Part of a small language model's weights.
Architecture: learned positions, tied embeddings.
Training: a variant of Muon for these matrices, 7738 steps.
MLP neurons of a small language model. Each row is named by its layer, matrix (up: input weights) and neuron, and shows model dimensions 80-175. Each number is 128 + 24 x the weight over its row's rms, rounded and kept within 0 to 255.
Before each neuron's rows, "fires in" lists the words (lower case) most often at its 100 highest values on Wikipedia text that the model never trained on; "fires on" lists the tokens most often at its 100 highest values on Wikipedia text that the model never trained on.

fires in: "during", "of", "to", "when", "because", "after"
fires on: " of", " to", " when", " during", "During", "s,"
L3.up47 [124 123 172  49 143 127 103 146 132 103 119 147 108 154 137 184  89  91  90 137  86 160 145 156 129 119 105 108 137 137 136 115 162 158 143 129 167 127 100 128 100 125 124 112 114  84 116 126 140 143  69 146 139 148 118 125  98 150 117 137 124 124 144 121 120 163 181 111 100 100 102 155 165 132 147  83 139 136 128 103 114 108 110 118 119  81 134 116 153 115 129 142 137 125 120  94]

fires in: "after", "upon", "before", "from", "for"
fires on: " after", " After", " before", "After", " from"
L7.up39 [ 90 100 126 154  86 135 115 123 129 125 109 110 144 131 199 125 135 117 132  62 121 137 136 117 144 133 118 156 139 165 126  84 139 130 139 124  95 137 138 144 145 137 127 157 103 169 133 123 106 159 129 171 139 103 142 127 126 153 140 178 138  93 171 100 118 106 120  86 145 147 129 163 115 142 146 148 106 160 102  93 153  88 119 125 126 100 146 141 152 101 107 154 113 154 116 108]

fires in: "to", "its", "of", "despite"
fires on: " to", " its", " of", "o", " Despite", "ly"
L3.up1092 [176  93 150 132 153 157 116 155 139 114 137 152 108 152 103 142 133 133 102 157 103 216 118 130 130  75 127 121 129 128 131  76 121 153 122 160 135  92  89 111 108 146 133 118 124 117 130 156 110 123 101 128 110 138  77  78 144 112 135 132 155 144  95  95 115  96 162 130 125 146 124 128 175 159 161 141 125 110 101  95 122 109 145  99 110 127 130 160 165 110 108 153 102 109 129 137]

fires in: "to", "ll"
fires on: " to", "ll"
L3.up1353 [126 113 134 176 135 137  82 134 146 130 137 158 124 131 169 116 123 123 153 140 172 132 124 151 119 136 119 122 123 112 104  97 140 120 117 111 142 154 160 107  89 124 137 131 114 135 130 140  91 110 125 146 160 133 107 109 125 135 161 120 145 107 170 129 121  82 115 106 120 158 175  91 126 136 148  83 167 112 161  93 149 139 130 123 112 105 157 140 153 113 106 121 119 111 121  89]

fires in: "was", "being", "been", "be", "distributed", "were"
fires on: " was", " being", " comm", " been"
L7.up79 [155 185  84 112 162 148 113 141 160 156 168 109  99 145 127  67  98 124  95 154 116 194 133 125 120 124 124 118 117 170 170  93 132 124 118 132 114 158 127 133  79 111 130  94 134 109 106 122 111 133 147 125 129 137 129 170 139 153 151 117 124 110 133 131 124 150 120 141 155 108 131 123 127 121 125 131 109 106 115 149 156  94 156 125 141 182 114 129 120 108 139 154 165 127 152 110]

fires in: "is", "are"
fires on: " is", " are", "oc"
L7.up896 [115 120 116  96 120 103 130 113 156 136 110 109 116 107 123 117 138 139 164 161 168 131 121 167 143 136 147 148 106 147 122 167 187 147 142 140 133 107 115 133  90 103 125 117 111 143 102 153  93 170 149 142 165 137  90 104 111 152 128  93  79 140 161  92 112 130 120 164 118 120  98 150 149 100  95 112 123 114  88 112 146 104 121 128 109 129 177 131  77 109 107 126 128 159  98 117]

fires in: "from", "and", "for", "by", "up", "insufficient"
fires on: " from", " and", " for", "icient", " by"
L3.up1362 [153 137 139 110 145 129 136 151 126 112 122 151 148 161 126 105 102 132 158 149 114 153 135 118 174  99 140 126 112  81 144 121 113 146 123 169 147 164 128 102  85 122 160 129 133 136 167 143 155 130 132 142 113 167 127 131 136 111  88 161 123 114 110  90 136 104 162 119 153 173 137  91 126 159 123 103 175 110 120 144 153 138 102 125 118 118 108 150 142 109 132 128 143 104 141 151]

fires in: "of", "in", "and", "inglewood"
fires on: " In", " of", " and", " Of"
L3.up864 [133 136 119 130 128  87 179 142 131 131 155 138 131 118  91 137  77 108  85 160 203 155 161 156 104 115 166 105 121 104 117 143 110 128 139 139 129 121  95 140 156 141 122 146 127  96 117 173 102 102 106 173 118 158 156 154 147 144 135 170 115 114 106 122 135 156  98 148 107 144  81 133 109 140  88 143  83 153 131 133 135 167 118 112 140  84 102 129 114 128 112 113 129 106 118 133]

fires in: "in", "to"
fires on: " in", " to"
L6.up1257 [161 122 132 134  72 156 171 121 139 154 166 129 113 143 114 160 130 129 136 138 162 119 124 163 102 130 115 136 114 159 143 119 128 130 142 130 136 135 140 156 109 126 173 119 144 150  84 127 102 169 144 143 156 145 107 147 139  87 142 133 139 145 142 146 138 144 144  88 160 135 162 108 119 129 103 158 138 128 137 107 135 146 126 120 141  90  85 132 142 123 124 140 115 157 139 126]

fires in: "is", "a", "was"
fires on: " is", " a", " was", " (18"
L6.up400 [103 119 112 163 138 166 112 102 135  93 137  89 164 106 150 109 115 140 138 164 146 130 160  79 141 134 132 165 127  91 112 125 110 141 122 151 109 139 122 130  91 103 131 115 165 102 101 157 100  74 121 147 129 168 126 104  96 134 153 133 164 122 136 146 121  99 123 132 128 147 103  91 167 128 160 107  93 162  74 159 167 142 161 106 157 122  89 131 127 143 163 170 109 124 113 113]

fires in: "of", "that"
fires on: " of", " that"
L3.up1035 [164 162 143 127  93  92 136 136 151 149  87  77 146 126 154 116 136 124 130 119 116 139 140 147 111 131 108 119 125 151 108 112 125 126 148 109 112 125 117 137 174 107 116 120 135 167 111 130 130 147 101 123 130 117 157 129 122 116 128 165 115 111  97  94 124 142 141 114 129 199  97 110 118 167 178 157 132 149 101 129  97 147 162 109 153 113 145 106 144 112 104 121 135 131 107  86]

fires in: "in"
fires on: " in", " In", "In", " en"
L6.up1015 [126 117  87 101 150 101  89  98 132 114 124  80 112  78  97 123 152 119 140 150 134 150 136 139 136 163 137 135 142  96 102 131  78 138 140 114 110 114 124 109 148  95 180 104 138 145  99 162 106 115 137 115 118 124 156 142 147 131 121 133 116 109 152 116 119 129 104 118 118 151  97 114 140 105 134 133  70 120 135 140 117 121 117 137 146  95 100 114  92 128 105 119 139 117 159  94]

fires in: "to", "would", "not"
fires on: " to", " would", " not"
L6.up1808 [128 101  98 128  91  70 123 160 144 168 143 158 106 133 114 128  97 106 127 151 120 186 143 128 170 126 138 129 132 140  78 148 104 134 130 115 119 143 106 143 125  95 109 141 132  90 149 118 136 122 141 137 145 102 130  99 181 122 163 125 136 107 158 102 100 111 132 135 143 156 187  99 117 110 135 136 154 120 127 114 144 110 126 140 123 132 128 141 167 166  90 156  77 101 120  83]

fires in: "a"
fires on: " a", " w", "ro"
L7.up577 [ 81 125  97 136 144 110 106 110 118 128 127  99  87 133 135 115 129 141 128 108 122  96  91  89 128 166 123 124 159 125 120 113  61 112 120 133 101  98 128 111 152 150 125  72 104 137 127 145  72 107 126 128 114 157 107 136 132 142 129 109 110 124 143 127 132 168 103 138 127 122 118 144 155 116 157 135  71  78 149 133 126 157 159  95 127 102 106 127 128 150 161 121 123 125  82 110]

fires in: "the", "became", "as", "is", "one"
fires on: " the", " became", " as", " is"
L7.up897 [108 160 159 164 103 133  86 101 139 118 117 135 150 175 143 146 116 126 120 183  96 117 130  89 174 126 120 109 128 144 131 129  92 148 151 115  99 159  74  96  93 102  98 150  94 133 140 156 148 131 149 150 157 170 105 131 117 190  97  96 163 167 184 163  86 128 110 117 108 118 102 177 113  94 149  80 143 127 132 111 156 115  85  97 178 159 128 122 135 114 141 167 115 135 141 157]

fires in: "the", "one", "s", "second"
fires on: " the", " one", "'s", " second"
L3.up1251 [132  95 156 183 144 115 128 146 118 116 108 110 117 102  80 169 124 111 127 101 123 127 159 126 105 100 167 169 127 116 146 139 135 110 110 130 177 111 164  95 125 140 111 116 133 159 145 151 113 107 125 149 119 127 127 124 142 190 144 144 125 138 123 143  88 120  96 107 113 128 144 132 165 145 135 159 162 119 115 109  91 135 111  97 111 159 147 134 145 132  88 141 146 157 102 112]

fires in: "that", "with", "same", "in"
fires on: " that", " with", " same", " in"
L3.up921 [117 141 148 124 120 135 136 127 133 121 152 131 132 127 138 107 131 137 116 163 127  92 103 102 126 120 133  86 153 141 109 158 120 163 123  72 128 136 173 121 115 139 118 129 160 175 122 105  85 139 133 149 174 151 141 114 144  89  95 142  77 106 123 106 135 132 118 123 133 166 147 188 103 137 141 111 148 144 168 133 122 121 140 139 142 134 117 138  98 111 118 126 147 144 137 110]

fires in: "in", "on", "began", "established", "appeared", "debut"
fires on: " in", " on", " began", "ed", " established", " debut"
L3.up950 [140 108 156 120  96 145 136 148 154 131 100 141 112  97 118 107 156 135 152 123 153 126 147 164 176 149 100 150 111 149 124 107 108 154 170  87 118 120 122 129 129 158 146 129 112 171 133 114 117  73 112 175 122 150 110 121 130  94 140 128 127  89 134 120 122 104 126 168  96 151 106 123 154 126 150 156 129 157 132  86 135 112 108 139 146 105 113 116  94  91 162 130 113  92 140 114]

fires in: "that", "is", "be", "been", "was"
fires on: " that", " is", " be", " that,", " been"
L6.up1505 [140 123 118 121  94 134 119 105 157 127 150 103 145 148 128  90 131 121 103 110  79  89 136 107 127 134 153 153 139 180  99 130 121 150 138 116 121 118 141 164 125 139 112 127 116 135 111 122 105 119 152 114 107 118 142 128 179 133 114 107 103 158 123 119 128 159 125 113 120 189 123 154 108 164  67 107 134 147 109 120 154  85  83  72 126 104 107 142 149 164 128 125 129 144  83 202]

fires in: "the", "and", "found"
fires on: " the", " and", " found", " main", "The", " took"
L6.up929 [156 114 104 137 112 162 145  97 139 107 100 126 103 151 141 122 125 115  90 149 148 133  99 116  97 124 139  89 112 153 133 130 147 146 149 116 178 118  98 130 114 189 147  99 142 132 103 153 147 102 120 119 138  98 122 132 125 167 131 128  99 143 139 114 113 181  97  94 147 112 174 111 104 157 132 121 121 141 106 142 113 131 141 156 106 119 138 110 161  88 118 153 108 104 153 159]

fires in: "more", "record", "total", "records"
fires on: " more", " record", " total", " list", " less"
L3.up577 [ 99 140  94 113 114 154 109 119 114 122 130 110 150 131 129 138 119 130  94 126 105 132 111 138 125 127 134 134 139 100 109 127 143 110 102 136  92 126 163 122 121 156 154 117 155 139 147 168  67 132  80 166  80 183 139 107  99 110 166  94 132 157 160 141  87 118 141 128 111 147 129 171 112 106 136 114 104 153 154 130  93 148 106 100 138 148 157 172 140 127 101 133  92 122  83 126]

fires in: "of", "for", "long", "about", "by"
fires on: " of", " for", " Long", "es", " about", " by"
L3.up863 [145  99 164  76 112 135  56 163  59  71  57 168  83 127 116  94 143 179 152  88  84 103 130 190  97 119 147 108 123 128 127  99 119 118 116 144 100  80 165 160 125 141 135 109 139 128 184  89 125 168 106 119 141 128  80 136 147 131 135  87 125 118 151 101 152 125 152 139 102 139 174 156 129 177 132 136 164 150 123 134 147  97 146 134 120  94 130 135 175  85 146 200 174 125 108 113]

fires in: "to"
fires on: " to", " To", " program"
L6.up1454 [103 161 143 121  99 111 120 101 121 117 169  94 157 118 132 130 175 107 145 118 117 111 137 113 104 120 120 128 125 133 137 133 154 163  80 165 146 157 127 158 121 120 125 107  65  96 144 149 135 168 159 131 156 161 128 127 160 111 127 123 140 125 134 129  71 148 112 151 114 122 164 144 126 117  91 110 103 107 145 107 127 114 137  82 155 119 144 119 122 156 146 133 116 154 145 111]

fires in: "of", "there", "to", "among"
fires on: " of", "it", " to", "one", " there", "ong"
L3.up918 [151 107 147 180 158 119 136 134 175 109 177 117 127  88 120 129 178  95 157 112 123 168 108 146 101 146 108 108 109  73 109  86 116 150  64  93 159 108 175 118 136 113 135 136  90  90 139 131 116 115 124 118 121 114 120 146 144 146 160 169  92 114 166 125 148  98 136 128  89 137 142 111 115 132 121 113 103 133 196 111 130 106 111 118 160  75  89 140 100 120 129 141 113  84 109  82]

fires in: "also", "had", "has", "he", "have"
fires on: " also", " had", " has", " have", " He"
L6.up277 [149 153 126 146 121 124 133 133 116 122 126 136 106 127 196 174 157 167 151  88 131 103 124 147 104 134 119  90 131 142 125 129 111 129 133 105 144 133 162  88 104 150 150 116 109 115 140 150 101 112 138 135 119 129 152 123 112 136 124 102 139  88 102  99 109 118 118 106 134 137 102  99 149  89 124  94 149 163 101 139 122 119 141 172 149 100 142 142 111 169 133 162 165 136 135 104]

fires in: "his", "at", "of", "their", "first"
fires on: " his", " at", " of", " their", " first"
L6.up261 [106 125 131 131 131  82 121 149 143 139 141 128 122 129 191 138 167 159 154 114 114  95 114 108 148 138 110  90 134 154 102 117 148 127 126 146 106 158 140 116 132 114 166 139 127 127 148 173 109  75 139 138 120 107 110 181 158 134 132 115 127 128 134 123 116 108  88  80 106 129 166 102 111 111 144 136 126 147 112 121 117 100 101 145 125  87  96 116 141 138 168 146 126 117  94 132]

fires in: "while", "was", "but", "although", "though", "despite"
fires on: " was", " but", " while", " although", " though", "hile"
L6.up1779 [145 125 111 154 162 137 152  94 137 105 154  94 139 103 154  80 150 109 150 134 103  91  87 158 138  94 145  99 137 157 118 149 182 152 108 154 122 108 135 142  76 136 108 127 119 146  70 126  91 128  86 153 123 148 105 147 171  98 128 133 110 136 133 165 154 165 114 103 163 159 153 118 147  87 133 118 126  80 139 117 170 150 107 142 150  90 129 127 109 109 167 123 133 119 156 180]

fires in: "with", "to", "of", "best", "from", "without"
fires on: " with", " to", " of", " Best", " from"
L6.up357 [111 143 126  90 126 152 111 131 164 121  97 113 140  96 121 128  76 120 110 129 103 146 132 126 134 125 116 116 120 163  95 172 128 111 142 128 124 121 135 159 133  93 187 115 125  77 108 149  91 100  98 116 131 107 142 127 137 104 123 121 142 134  99 151 133 129  99 107 139 107 155 119 113  97 120 112 148 116 161 107 123 152 132 102 134 125 131 103 135 118  87 113 151 139 101 129]

fires in: "an", "at"
fires on: " an", " at", " At", "in"
L6.up1667 [ 57 116 139 110 101 131 139 145 152 113 151  96 149 190 144 145 107 106 118 137 121 120 166 138 168 165 115 103 105 147 121  85 139  97 102 137  89 111 114 153 140 103 128  98 140  79 151 171 155  94 133 129 132 119 136 168 152 126 107 177  99 131 148  47 123 115 148 114  96 108 142 115 133 126 137 148  58 122 111 128 144  78 132 161 135 126 147 150 150 130 161 190 117 146 161  95]

fires in: "as", "including", "of", "formerly"
fires on: " as", " including", " of", "mer", "l"
L3.up1314 [147 127 104 112 113 144 178 161 123  97 147 113  94 181 127 112 105 135 157 151 102  99 129  94 139 139 154 143 150 132 133  98 149 164 125 142 136 103 136 131  60 161 111 181 130 178 132 147  99 148 145 126  90 170  88 115  98 133 123  96  96  97 119  97 133 157 141  79 105  90 158 100  64 127 111 141 149 100 134 122 124 103 127 144 115  98 129 162 161 141 157 121 122 110 139 100]

fires in: "was", "a", "is", "be", "had"
fires on: " was", " is", " a", " be", " had"
L6.up336 [103 147 117 157 123 141 121 114 136 114 160 106 114 137 152 126 103 115 136 165 100  95 122  99 177 131 137  95 134 159 110 146  84 144 105 134 107 131  83 107 106 121  77 136 152 123 149 139 137 152 130 160 167 101 153 127 123 142 129 131 138 130 147 179 141 105 126 130 128 132 167 113 189 136 129 112 175 138 119 109 167 140 121 151 113 128 124 176 110 134  72  93 100 151 158 152]

fires in: "and", "draws", "has"
fires on: " and", "s", " has"
L3.up1431 [168 139 165 104 149 123 142  98 107  93 102 122 137  87 150 156  94 130 126 184 136 148 164 126 134 105  93 138 122 152 154 153 112 125 127 101 123 137 116 121 121 134 120 108 136 111 164 153  89 162 162  53 107  99 131 148 109 138 117 108 177 100  91 115  88 181 136 121 153 125 159 173 100 159 142 116 117 174 126 126  99 151 130 124 131  85 106  98  89 126 142 157 147 147 106 130]

fires in: "with", "from", "without", "near", "strong", "through"
fires on: " with", " near", " from", " without", " strong", " through"
L3.up947 [113  91 133 162 129 151 138 116 180 146  99 200 117 132 131 155 170 129  97 162 130 110 112  82 137 136  96 100 131  83 147 150 144 131  90  86  93 138 136 151 128 137 160 126 116 181 103 120 134 129 104 143 166 133 153 102 107 101 164 121 126 142 130 151 191 153 120 135 121 104 157 163 121  98 125 168 109  95 109 117 142 114 145 137 106 112 134  98 121 115 117 112 121 167 158 122]

fires in: "on", "at", "in", "there"
fires on: " on", " at", "On", " On", " in", " there"
L7.up472 [147 123 113 153 106 134 146  86 127 118 122 140 115 139 161 148 160 151 122 153 109 116 105 130 114 166 107 126 153 103 141  93 115 107 141 138 123  91 177 172 183 132 116 149 122 143 116 127 133 135  82 159 133 132 128 134 120 120 162 130 151 124 147 148 138 135 107  92 127 153 150 113 108 127 113 123 156 162 141  86 146 169 120 123 151  66 150 125 135 155 153 176 130  83 146  93]

fires in: "and", "but", "a", "no", "their"
fires on: " and", " but", " a", " no", " their"
L3.up1801 [ 95 132 103 162 128 152 111 141 136 102 127 108 118 128 131 110 161 103 134 149 119 124 117 161 133 164 102 109 108 130 126 118  85  80  73 178 118 119 106 106  98  91 141 129 115 125 133 133 111  98 158 113 122 109 118 133 110  75  93 108 118 102 160 107 147  93 119 109 109 110 154 116 147 122 111 137 116 135 108 116 131 130 104 153 112 144 128 143 159 113 149 154  99 131  89 186]

fires in: "had", "have", "has"
fires on: " had", " have", " has", " unc"
L6.up1252 [ 80 117 163 126  90 149 112 130 131 143 137 141 103 100 168 152 131 157 124 123 107 105 125 129 110 120 129 135 151  93 108 126 122 156 158 142 141 128 103 122  98 152  98 134 135 149 110 136 100 111 133 152 101 119 152 179 144 136 147 136 101 112  92 133 120 155 160 132 110 136 145 142 137 128 135 120 136 134 155 118 146 126  86 154 128 131 122 147  90  97 112 121 111 119 107 130]

fires in: "who", "for", "to", "which", "that", "of"
fires on: " who", " for", " to", " which", " She"
L6.up1174 [121 134 119 102 133 114  83 110 104 141 118 129 142 157 116 129 134 127 106 114 109 140  67 105 122 142 172  85 135 111 159 117 153 101 159 133 115 167 117  77 135 148 146 110 131 132 147 150 131 149 103 111 122 153 148 140 156 122 128 148 120 133 114 141 103  88 125 121  96  95 149 140 130 100 138  89 143 167 140 138  95 159 156  86 105 121 176 124 152 114  95 108 129 104 123 114]

fires in: "the", "of", "same", "west", "and"
fires on: " the", " of", " same", " and"
L3.up474 [133 118 107  79 143 140 141  96 129 150 166 129 134 137 152  96 129 127 125 118 155 137  94 165 129  97 150  88  22 156 116 140 112 171 118 101 119  97 135 121 130 120 112 111 147 112  87 112 153 116  80  77 139 153 123  68 108 114 160 149 154 139 128 110 114 129 129 136 134 120 174 129 144 129 133 133 125 110  96 121  81 121  98 114 135 121 130 135 145  95 137 133 180 158 138 150]

fires in: "an"
fires on: " an", " An"
L7.up951 [106 111  89 148 128 127 135 109 160 139 145  43 114 129 115 129 141 152  99 110 120 101 147 118 126 182 142  97 147 132 123 143 153 116 103 143 167 125 144 170  88  95  80 139 135  66 145 138 117 129 160 102 119 148 128 143 166 144 115 111 148 174 141 115 121 102 160 131 114 143 112 167 187 117 128 116 114 157 127 131 102 126 172 147 113 180 184 102 100 137 157 139 101 100 181 149]

fires in: "at", "of"
fires on: " at", " of"
L7.up1912 [130 140 128  82 124 100 117 123 140  93 139 136 152 154 103 100 138 103 129 111 130 109 125 144 168 140 123 131 166 146 114  98 133 102  94 121 146 108 119  95 134 147 165 126  96 117 126 167 113 124 125 149 118 115  79 104 132 111 125 122 137 117 114 134 142 126 120  96 127 155 115 134 118 142  97 144 160 124 127 149 135 116 107 153 103 118 142 139 143 120 143 174 115 144 128 164]

fires in: "before", "after", "until", "since", "to", "upon"
fires on: " before", " until", " after", " since", " to", "After"
L7.up435 [154 111 128 134  83 118  91 126 117 123 116 110 151 140 157 105 155 149 100 110 161 130  88 145 158 140 136 146 156 110 186 113  80 129  99 135 134 104 114 111 129 120 115  81 125 156 110 174 103 158  98 153 121  99 150 107 149 131  99 150 142 116 123 128 143 100 139 122 147 150 123 138 158 133 145 104 166 120 108 144 120 107 109 122 124 112 110 154 129 116 165 172 133 126 107  68]

fires in: "was", "were"
fires on: " was", " were"
L7.up68 [ 85 166 144 113 148 141 129 152  76 140 147 106 116 142 138  81 156 107 156 153 132 139 124 155 113 132 105  99 116 154 180 139  91 146 134 127  82 106 135 133 107 144  89 118 130 119  98 124 160 135 107 178 112  94 110 130 169 129 109 124  98 150 176 205 117 134 138  82 127 133 106 174 170 172  96 161 130  75 159 131 139 144 149 105 148 114 124 149  73 129 123 133 142 147 127 149]

fires in: "to", "and", "would", "could"
fires on: " to", " and", " would", " could", " not", " must"
L7.up17 [137 120 128 140 105 134 142 135 119 148 164 194 145 206 111 110 171 121 110 123 130 140 169 100 112 118 121 101 132 125  76 137 109 115 117 116 134 139 152 159 137 127 116 143 129 118 144 127 110 171 110 130 130 155 126 106 114  71 117 135 114 154 124 115 110 105 165  73 199 173 181 126 116 134 137  97 146 131  96 112 123 128 160 117 140 142 122 121 100 147  96 149 125 109 136 107]

fires in: "was", "were", "often", "is"
fires on: " was", " were", " often", " is"
L6.up835 [145 148  98 113 165  70 102 109 146  96 162 113  95 127 114 122 124 120 156 120 106 120 128 112 107 126 124 101 133 129  94  97 110 112 109 126 137 132 131 186 103 104 102 153 154 144 116 106 133 128 151 134 100 100  96 205 187 161 132 108 134 127 156 163 147 133 113 136 155 121 140 146 113 126 113  94 121 105 145 105 137 168  55 111 159 144  80 155  88 105 161 121 136 162 132 152]

fires in: "and", "of", "in", "studied", "about"
fires on: " and", " of", " in", " studied", " about"
L6.up1151 [128 159 174 105 113  48 176 125 142 147  98 103 151 116 150 107 142 134 111 139 114  84 100 100  94 154 132 108  83 113 150 154 105 174 113 209 112 140 143 142  96  94 125 103 153 135 135 161 127 135 121 118 116 120  75 151 156 128 124 155  75 165 105 133 118 125 131 142 111 121 170  85 130 156 136 132 120 124 109  87 118 150 129 157 146 116 116 131 133 106 130 135 151 133 113 143]

fires in: "about", "of", "describes", "understanding"
fires on: " about", " of", "ing", "standing", "es"
L3.up973 [148 155 148 148 126 139 125 113 157 135  91 142  75 156 112 143  78 104 153 129 128 116 123  73  55 107 137 151 121 108 180 131 130  77 126 114 126 153 138 123 119 119 157 112 138  81 165 100 104 103  99 112 151 130 100 109 141 149  96 148 128 124 137 129  80 104  95 141 134 148 149  94 123 147 119 144 144 135 161 119 129 125 129 151 122  94 130 116 159 132 129 122 119 143 126 175]

fires in: "of", "in", "with", "for"
fires on: " of", " in", "ing", " with", " for"
L3.up234 [ 86 115 193  86 119 152 148 143 125 125 145 144 122 112 135 126 182 122 133 137 159  98 124 113 109 162  96 100 155 140 109  92 135 115 120  88 136 175 188 121 129 142 147 108 136 152 141 156 129 124 130 136 122 159 121 112  86 106 130 116  87 118 110 154 133 101 137 130 126 109 134  75 142 114 147 151  79  99 146 106  86 136 122 100 111  74 111 132 140 129 149 177 106  82 137 110]

fires in: "of", "by", "include", "carcanet", "includes", "included"
fires on: " of", "ar", " by", " include", "ic"
L3.up1862 [124 125 133 158 141 170 106 111 133 124 137 119 147 136 167 112  70  95 138 145 163 137  83 104 143 116 175 123 143 108 138 122 152 134 153 153 116 129 164 116 147 104 109 119 107 109 155 119 101 138 146 129 110 118 133 127 105 141 144 147 120 130  99  99 147 139 108 126 169 139 148 139 126 127 111 128 132 148 110 172 133 106  99 118 153 103 141 122 146 106  92 138 104 108 154 151]

fires in: "to", "in", "help", "helped", "like"
fires on: " to", " in", " help", " helped", "we"
L7.up497 [129 141 143 144 111 160 111  77 101 123 148 130 142  94 135 151 151  97 179 147 123 122 106 138 138 119 107 119 111 143 167 127 122 159  95 122 114 110 156  99 119  86 123 113 130 135 161 138 135 127  98 119 100 141 144 133 153  79 139 122 119 138 150  89 107 158 145  77 107 205 121 111 104 149 113 105 120 114 111 111 123 129  82 137 147  84 120 151 120  97 104 122 122 154 121 154]

fires in: "in", "of", "goodyear", "giovanni", "la"
fires on: " in", " of", "y", " ab"
L3.up660 [101  65 124 104 121 131 110  82 118  96 104 163 167 119 125 135 102 141 145 109 113 126 175 198 103 118 134 175 116 150 162  82 130 110 166  93 135 135 148 135 152  82 143 113 113 150 113 162 122 103 124 126 146 120 129 115 131 127 151 131 146 149 148 150 140 116  85 112 123 102 130 135  84 122 139 151 130 130 111 115 155 138 138 118 103  75 108 127 119  92 124  86 133 129 144 137]